From a checkpoint of a small transformer trained on Wikipedia.
Architecture: LayerNorm before each block, rotary positions, no biases in attention or MLP, untied embeddings, normalized queries and keys.
MLP neurons of a small language model. Each row is named by its layer, matrix (gate and up: input weights; down: output weights) and neuron, and shows model dimensions 0-159. Each number is 128 + 24 x the weight over its row's rms, rounded and kept within 0 to 255. Numbers have three digits each. A neuron's up and down rows have the sign that makes its largest values positive.
Before each neuron's rows, "fires before" lists the tokens most often just after its 100 highest values on Wikipedia text that the model never trained on.

fires before: "le", "or", "olog", "on", "i", "it"
L4.gate3:130127150125177138127135100157124155130116153094154156152138074139079138178110107146138165121099078140145093112127127172118160157143104115126100102151119138139078162145163141134132156106115097168125102123101144111157114152063145120112147153101111100108121089081159102120146107114108106140114139119155130110079111137115111158127121136165111149147148159111121101105157122137139119106163122142119098123130157123149134135126092129103098151161162161150113145179110138129098161118098099
L4.up3:119134122172127116131135129131165091135144126127112123125112139145098135033116091118122110120096148164136131159100158130079166178124100123120140105146118147139098167105107125143091133167144126152182099097110139116127140122133137183105113110120088100093163129142127108100109097158091157132129142108138140129142134150090153138147185098146108139127168133130096136134110132098117149140157115118071117128138137133111102125139139095126170154167143138100134094169110163134151124113143114
L4.down3:131123168176172097102152132164136111108120162136132134110115173151118115148134120116162101113099147129108111128150138117081124108141149135164119083109149141109124143102142118122178135138141121132087120146125143109105129134103116131114083138101120117150106122097155143106129096089144133149102131102126148154110143081120126111150139105100133084121096162083123112114144138092171132119180124161116162137136165141153171167105119117151074103123140077116189140181124136151093123137145163

fires before: "ect", "ec", "an", "our", "a"
L3.gate41:135106162067121133155170111113128142120111170090100121150187145108131124140143154136105141151101108149132138153116153132122122143132159081101127114130093107130107136167134141158074139136139109142130180106143042129134123154120191115143093147110139102103148118117125091108164115135120141154163119108107104152121102122140115138127144159082091098102134120177177119125109110105145127134129160153128139153133148150164092135157140114121137102137141159144093124116144105115115115085122108
L3.up41:126140124164133132155118128128094149083128151134131162184111180143147136142094176119100146134093127134147122126130122108113136105112115136113165105195119106143167134090093169140129088121161140111134162129077122140132084154158137132158129110134089129122084114134168113110106089177133113116164112075109109141151171116166128144123149162088188166155134126112107164095141116100104134144091122122110113132107143132128147155117118109128140133127116098100153139133117158111113114108104133
L3.down41:113163124102140162109135117095105153125150100130107165155144139171139127143140160063132106101124175091125157155149141129090126093077091124146100134161146099110133099135145070098147131135132134118110162136150128141134176130108153132153132085116128085125112157128153108141122142190142150108131179105118135113109112112122154136149093114145142096136142134076119102113114115126090143109100194106144134140151146146141160152082169140130125141146114134112104103140119154112104119099134112

fires before: " the", "t", "ion", "ide", "ar"
L5.gate22:149091098080134130124083127144126125094162146089100069120121171117145132136092131116144103170166124088129101099123190119118105156098086136130108133142133140159163138117120138121156175099115133128110168142107133161156113140134126130099131137158129107116150125104125094128144145101145124083108168140132109117147102133144138111107107098122096172164128112143137137151161150086121133176151147142092156119123144091102138131131096125133153164148160141197114108106126110113106159097127118
L5.up22:089109125090136131163110083113116118132170117119127130152153127165126128109097181164088179157135148097108141179148169085125137121120139116119117147156162116131143157130103121156129125117099108120110091124111132154174125169123136095146145100131123109118124114160139136160113093145167112150122116124150110124165147132142104104117150105117116109162143093109151109164125139148178121105187141163134138124110104103100137092134107090098083103139110118090164106100152141100157151164142100
L5.down22:134128123136120138117096160123132083130146108075172151145084122118111105115123127150119072115095124128158138142135133115096094120178125152115146126095101095166197168115142141125151109129160150117125092140104142143135116140135134166171152159152145112134115143097148125132140137115134158097148135095169109124115095113111156114124139124106131106108148077114161086171146146087140127176125163087097080112141123116095167079150120148127164131166124151138132127100132107108141143130145112

fires before: "e", "al", "-", "ach", "ff", "ord"
L4.gate34:118145125108156130079162149155098165134083159151157128137111137127109124157092073123103129151176157135116140115156123166148122155157144117105143151139089132082112139127128120124076104146114159135161112145145149138121158147156188118147137123104099117124147103173121138108082128106151142129147152154167143094128107142170112122095124123088103117120106111126151132130101152154094072106128126149185140137145124112105154068155141154156109146108114101103099122113138113128106111152114127
L4.up34:119123151123079117069124123102136165121105117128118126107138090140155143141103103137108125143097161108110140154141110130112134113112125159152108160187174106127114137126110168103081113125118139126132109090109161116104103126122134166114118112145094116126154107139113122182162126126135132099153143187141140135171086102136105121089146100127132099134087094119142125121117174150138128127134115158115131187103130127157106156111140152175109134194129136126088160127190126139113103107136152
L4.down34:140106124113149114112137109123130183144103079145087122140127099130116122125110090116114135109105112119144158115107138130132148120166119115137151167134152168093143114134078100136123067100143131126114121162120142103169105128093168110190104080145133120193119111113137176148111135165145098153139148106097148117138134113124162084138077168152122161144170106143123128111154150146119137148146119116149115117150160150157097096127121101130112106122164173093101147155102141111103129132122114

fires before: ":", "\n", "==", " c"
L9.gate104:145122137080137129092129094159108108118119168110148177117100104105155124103130146084146135147112102143111102109152111137156114110135165106121123129125130132119158127115156135106135114113128147132111187126122104111137139138142108119134185118124167071144106130119143163175181192140117121131158132120110124206099144126170088106118137143134115142114125144104130142147138155150160119089134114081120128083158061100148142133164092136116128148130163118126110135091129117122116099132125096
L9.up104:128121113071167098143115110137112107125141150103154162079114118120124138136160145119135099135135105126136108129112119107150114159139133128135112135138095170143155157085131110139113151127159132120076143119151155090125118125160113085109102108155125124143121110148147135117099150152142118084136144132083125128128147154164166138102081130157111127138171129175114180193159094123135124145158112095146117129106126147108143088121095141118113143167137147140067083144121123151172097158137078
L9.down104:157135130129118086077136140181129115099112184117085126118124159112141118125145152107109170130109149173151070125159104131109142079109133109113131151130147132150085164101117127123117117147130111144087133155147110141135126166135116135164115139167180113115089112115129166097121143121138159113123136132079158152150132123156117097109131093135103149097079134108134160157156152121164142122151122127121142147156076123138112105171128137093098160120164150095104115117125147109102131088158119

fires before: "pe", "ro", "or", "on", "n", "el"
L8.gate55:076129124129137166124115133140123128141141160138121118083154137133146127093114108150090144148114122118124138143140162147163099144117138094142145117146161082147114114126162094117089157167100182149173146121111138089125140121081135115138122142131171130092119108095132132126125146124090095121122103120149119121099124151080107140112163080158112123091162141155138162132128111144123131095181155119122115132123175122082148142108081145174146131127096099128158116108100182081141121135165119
L8.up55:159152140096131148120137087174104067129150162102131133155143136161123112128156149159133134128140102092127119193159155118137129156094155101144163105115088122093135154134138089166145153154139123141130123129158120065105123106167093116113152161158103154119119133116078113121118139132164115141106128098139120124086090108097121099124105123134132160083146152166141100112126128162123103073147121095139110148142137134123126136112126131112088182124116144131138148134111140142093092165158137
L8.down55:088139125137142134109160127166103146148153143117110078118185120111128124185147129126132104115154134152142137144141123085145138130122100127136110098113133157108090125120118123161138097152124104150102123114112101120144165169126109109162165154116124165141113102102149115160112065156118116074107124129105102167105141120133183098176136132131108100099139121149116137163112118138096128089150091139145120129150092094135138126116114136132101129134108196085150091123135177144135134114168161

fires before: "ul", "us", "ular", "ies", "ra", " Ad"
L8.gate173:127139161090121117068107163121105133109121122111141160105112145144130145130176142114119080157150115125118148123154112118175093137141151122129115176110130082162158120124148165139113102097140135104151139144099130141158143132132141107150164129129163135112105098150110121138116109070150117121185070172075107149156124075130124138084118142095131124127162138132117119142167153128123145139154101112137142141139139073131158127120111091159156096110126147120109114111135105126110164068112128
L8.up173:113186162083126102168085122103129182091094134147095125135155153114104176123163113134120111104150165120123149154128133130121094169137120116147137104144157118103132132113145144143139113138100107114123141207104118129090083172143093139126153079124108125151147145118140130116162159110100176130144111145143140117117130140162109128122098119110104124154131076155103152144165128155119124129117109078112130138112145109110105108132125117152173148109140127108148138174104134088124110086140101
L8.down173:126126085108119111132089127096100123110126115169121180136130131112126118135131077163160100162150153133096148113130142112100101123131125150141134127146143113110155116078168147110094122104084140080096174101170131097139073136175118164147156135102157121106142103161131107150152133118103170120111141111153148104111112073132146146135125144139136138155167148124102137113112119156103112134131155121124153146162127106123144125108174122117125138138152157194130155146123104083082115134120086

fires before: "pt", "iv", "z", "an", "end", "ev"
L7.gate106:118173122148154090140174117090086124090166095117139123156155080135099147088124129113087130133127088132152140154156108164111160127135143172127112165140148128148143156160146156116110146123144160083122125132099109094141125134137115110143118118148146113111159106131090159161120130124100098130180115140186148142101150140138106061120102164117106113121137173138145114107087138144128121140134166135104121175099087106126153118141098164131112100104120085130114145113113106147108141113136142
L7.up106:095124105094134109123168109116117137121065129086130132147114138141129114169078146121115110156169131092088102105146082155130114105146149105146088140132160165147153164113125145136145121160111161131106103125139151097130124147130119154143131143080160116142125057110110126124110119122130126111122146161133140173085106143135131102125119124115149141131126114082087145147116140144081167140123147173098143149174156120121125146156088146130105140127142133164135124120197150119129109150076145
L7.down106:164142122129118152143069161131123163165168108120111104148148140163092166107129104124096122147130108162112121127103163120178116097144132138115157101118129163127119142167136128126115120151128096115173112100115085102140189098105121107122160116157111158160132159148122139143122116161150149129100104120152171117152103139102111114164129129110097103121115100118152085092081142132155093135134168172103198135112098127143140130117107110108098107100143107109123103154111121141131114125139168

fires before: "ch", "op", "-", "g", "os", "ra"
L7.gate175:139092134140140090092091119161136113125111123112127143138126151170164166124168135105090080174129124164143145119120128131146161134140100111150096147149146166097143088087142172136163104152137112146176137147139127073102139108101119126128106126147127129136113109147121148113149148173110103111097138088150174116117153166163123110100083129109141106159137138160136084146088147135127106115115105152098101101162081117102113090123159140131112126168118125125161116119114085131160119119150145
L7.up175:111119141143139131085146100105121156118134183121106141126131132113115084107130113145148141146157146150154156133079162105099138110141129137145115163142136140144125132106143115125195138132122128129106141105147127128140142137156106131139147123149137183168143137165145120098143079103076105147099123131139148148094119122132116121084125121093112117119180184096139119108141102158130129122162163173158068101115139143121096118102134120147125158152124108114117139105095094093154078100136063
L7.down175:151099150148112101127136111120149111118125120121160100122126148120076114186081089162132136140126143123107111100135100114148185160122134136147119128083150132120098138150148166142100117134140102121120118146151130134181114136093118155075109128151188168099139138134136159122171146126112140166158145145112136108108119158127117038111110128140132148128100094150131127131124080109111190118134165160149079111113096138115126143090153081119129109141136121142102136133119152117126133135113126

fires before: "\n", " (", ":", "C", "ame", "2"
L4.gate21:128113111089124097120110109148160148110105068150146125114095140133110079190125144123118134128152103127112080140137083154129132105152150123062139110136144143140129124081121094179110147115129106128128126123114136086095103109130162112125137123122122133128133136079107177151116139136134155158116162157101112180172123165081106121115119113189141143111132158147134150157142135110140116167136122159138167110117154140133120127123160112163120109160139155141074107159108117097114124106153147
L4.up21:108130112057156133131144158107107170130052138109122141102131151125098120152120142129131149109127117181078128128144109140148125104172131107072115133125120128174116139148165140128093174148110124161146108127158158118128091112118113141151096145146147093123142120132141146165128133131129142119151142148117104124142131143102129112111126115170113073085114128165101118116088106121160105099202108148094174162148136113147088141101167130124136131142123134135126127152131115092140116165107113
L4.down21:118157122152137130157133140140122130115122116119145163068124120105114146105101132135110174101131122139099125132137159118127133064151146159099109157119132103163095129160121144150094135119141171131134114138134155124072130144154138127123116110139125111150099150104142119136162114106092099151161101118082131161123119155142083094112133104158061134143114121155114155118143121158144169170162155084128144109097109086152075116164107148122155117107179137145163113096118140084114145108149142

fires before: "or", "ors", "ory", "el", "ure"
L10.gate73:129108116172100148112120102127107150149186148147088089135151112106117130089148124107116132105128153138126097074136157090147148155142104139114107065091148107119119081142112134107110134178144111127098098169137129117125151121120156173099106096133156117147141134128133086107111157135138140128136112111144111171116123150114115103135082127165161151094106113122146120168180137115140063146141136153104143145122111120132168136122132165071124174140155141121155118116140126161113120131137165
L10.up73:128113102091122102103073119132120156147162116113114121133123116162086140137147135144058135133137128120185122138131159100152141128143103129110116042154084138115123136135126118131131105167122133137138152189093146139124093092148158124144121114109157144121111133170135168144130128098080125078130093121146141141161157126132116149145155093131132133100110085142118092159123120137093148137139131149142139120126137104148182158095142179133082128139115159127149113143121131134140075132113152
L10.down73:108101106144137132131094183138141112125157149116136130109136136144146116099146130098108138118106139134133104095163126147146139146163122129096118124164176090114190139115167125122108056135125102144148112117099159143122128153125159097140177112130166112094103104171162102105140094151164115110112100105169122152100120144132161186149167121123085105135101149143091132107121097074117118090113126128142129142151113104130156140078092140163133147107129152155118116155139120125100146145111127

fires before: "\n", "r"
L5.gate51:154195109124149130100178105098066108062112130134148117159133138149149154123144101144132111139110131145102117111132085141130133130091101177107130095114156141111098134144135182153142159144133119134148132133124127160150124103091130122134100135109126123156126106149146164118107102085118138119091105190087163122151179113091108133125152114114140142173099121121135144152111099115130109116134127148138152098141091124118110159104163142106143173143117110124130147137118111114158159075142096
L5.up51:155204090124081113126125119115134144131145119133189124125131165118098163157117170098134092179122139150127103088126124089128139135134108126126124159103081071101138097140132106127154120129154128132134128139129120173090117125143125114141124088141096099158140123096129144097113101145109089139115115126124143102119127142123132135123137128129137151119150058125146152145134110160151137123097103176123124124112143175108115154118149153157140107136137096129127146167109171099147164126206125
L5.down51:114181170109140136135131157097127135120151163133114118136123130095157127099132142128106180137107137119148147097106136135128162054103094097076132133147097130145130137162126114143140159142094102132129164139102098108100114119114095163133104175150108152132126099122074150152098136108140141149107118099121145134098159114116129152125124129128125178145131165156121108113128129152133085153134113177116165164125084133135128163119126142134084155109096145121106080100170169116120082135114146

fires before: "gan", "g", "ig", "r", "b"
L4.gate41:126105160061113093102129113094113101124155145152149124138137131123165083134085130137114148150140123105118134130098144134112162121140131125163121161117170106138131120111177154121159137119096134135109110095105115133210116115144159155131147138134097103138138149130164118129135124162144123123088138138109113171144141087093107133129154127114158164084126113099158145130120124152105087158166103155142096133088171091110160091148107124144162098092100144176120126124091114127100125120131153
L4.up41:132136170133094113155113140142106135132125154130111112105146134129166085104142128117114137148145125122120130157149154126143081134123120088175149131144163085103147092117150128094140066129110159088136146106143083148220177133121145104122092121113141120172115167130144108107139137114110098137147115127135127111124105182082125114097136142142104157155104135127130131098093106115143124114144113203127093134135147149135131074137137150138133104138102158139150098139129172106124126118108115
L4.down41:129119104102107101120152110141084134160136144128127125076094080118108115112113154187111122144165112117149180142131107167155119153152064154151094132117139133147170169145110130108141093120151124141144097166123154131134117082140144149137115201129102110140098167111107094100155134134118147138106137165110146131125135082110090147144124111122096120136084116110093108118157116125128144146120087138136145145147143150140165122139123128128163166099083126155093103132149154114108138141158122

fires before: ",", "ced", "c", "′", "\n", " C"
L3.gate139:113158133113143116149153131103125127124166082136140123137109150131180124147131112123123163137151142122154099136121108139168119122085126095170122131114132121149140069128145141139127159115069156122099115122100133110130168135146142136094127117162103136130149136107159127135125117118110183079098116106140082135163178143141143118115105113139172119109142174104091115131167141083100128139120104111144143072144161134182144114096106113166134091103107106148132142107106121105172141115184135
L3.up139:152121167107103105106122182106153153088126127147147136173115143111130118164110128128146125168153152097141099156119144126169144085051134128137175116179104132109127122159130165135150120119119097134129133119121147118197144114174094103105094102104113120132098122144105145111143121145134179115141122137118117099136103087135111141116124133183135137075105095084093141122116191108124093172143119124148137114139116160131117132110149115157140127111086115138133137123118148145128137117137102
L3.down139:137129060161101145137172113115134108122154134055147117122120096089157124157127122080142203111111135152128118126133145112127122166147135164132106136128125090150134122117157115121111138181148140095116112139121123185132116158135141147104133147082143157155133129134161114090097128140109122090118122121120143144145131141148133130125128134080090132135111123168135138108141084119106159107125125169097163177119110129126070154100117131103090144156118117145136076141127152103136118162116154

fires before: "ac", "les", "ot", "s", "ol", "ent"
L10.gate120:101109146122122119176119154148127114134143182126123137167161151118149123131121157118087145160108132126113136113168124117102121102120120142171093117142112152144101136117139138129117118101122184119143105100125107098095129147123075088109128117084165096158143178107105174104172150132120143092128121142158099096114074135145127104138103101153107094105128105142157120149171133149128142130092164101122171149130126098152103122159121100120125173117172133121122096178111085162114128147142125
L10.up120:132137176133130120098170127128094169124168142076128159165125140119144155127118136114173150135116090123122128079128124150111160107139135111132120182159141131100097117141129092100110127146142087107130156072145156143136151152125131136129155151138158099155123120098082112111147122083142127111100137101125110137126097166124140177098138085162134120130148135168140090093139138108139115139125075144151153149084163116078109133131143139092137168110117143094124122160178114109109137133099131
L10.down120:107137126125131105106122139165161141132152133153119134103122121091138149130115111135148134124105173151087105154142096149146126147181164149066108134088072175132139146146114085131104144157118093112151154134117159106068154136137168158141129138147110121152093147149096129098156153123159127096127144146132088096096103123101100146156131138073136110102150096152127131112113141120113143114120131124074183162142128131142122106116133076172127161143154111154122101128105119096148131119129146

fires before: "ect", "own", "ition", "os", "our", "ac"
L10.gate130:078134175122128108126107138105111130126130146138095109100159118120087124166116104138114161176125117164095146142124118075143127141131143116125145141115145136122103118137129137156166145151130129115135148112128069161094084115081127095119117156142128144176114168113143140144132114140113188140134167128150099107103140092185141109128083117123156129118134085114089132157136121153085168108100124162137095114115152125152109137140151198097128101130159152086102116119112135127143155123148142
L10.up130:112112138147114092147146145084110138143109150089105132126113114152127149186091188128127127100122148076133142123158087141148149141129095145180113139129120131136124122082119121159132152160102126113148173156183121124099139114112139115147118112162142154135084130122123148111144117105130125124100115162142085081120178145146117078106128124146099092168140135124123105133145120114088135093119135101115127158164140128147133164109144148142131122157097126143126132157088082074153111108177140
L10.down130:139130151132152133130133115089147153121151125105135149110095120134126078116121117100141130137155122146100141138122134085123171165150107137114111149166096175176131108107143140137126104130121112157134156105156141068119122104103124162120124101095197101149155118153138148145074094137132178110135137169087136119115114114118111173087154118147105088145108112147107112104145100088111100121144158076122134136131137116103099162097120119132125168127151118162118150141127118159122134170086167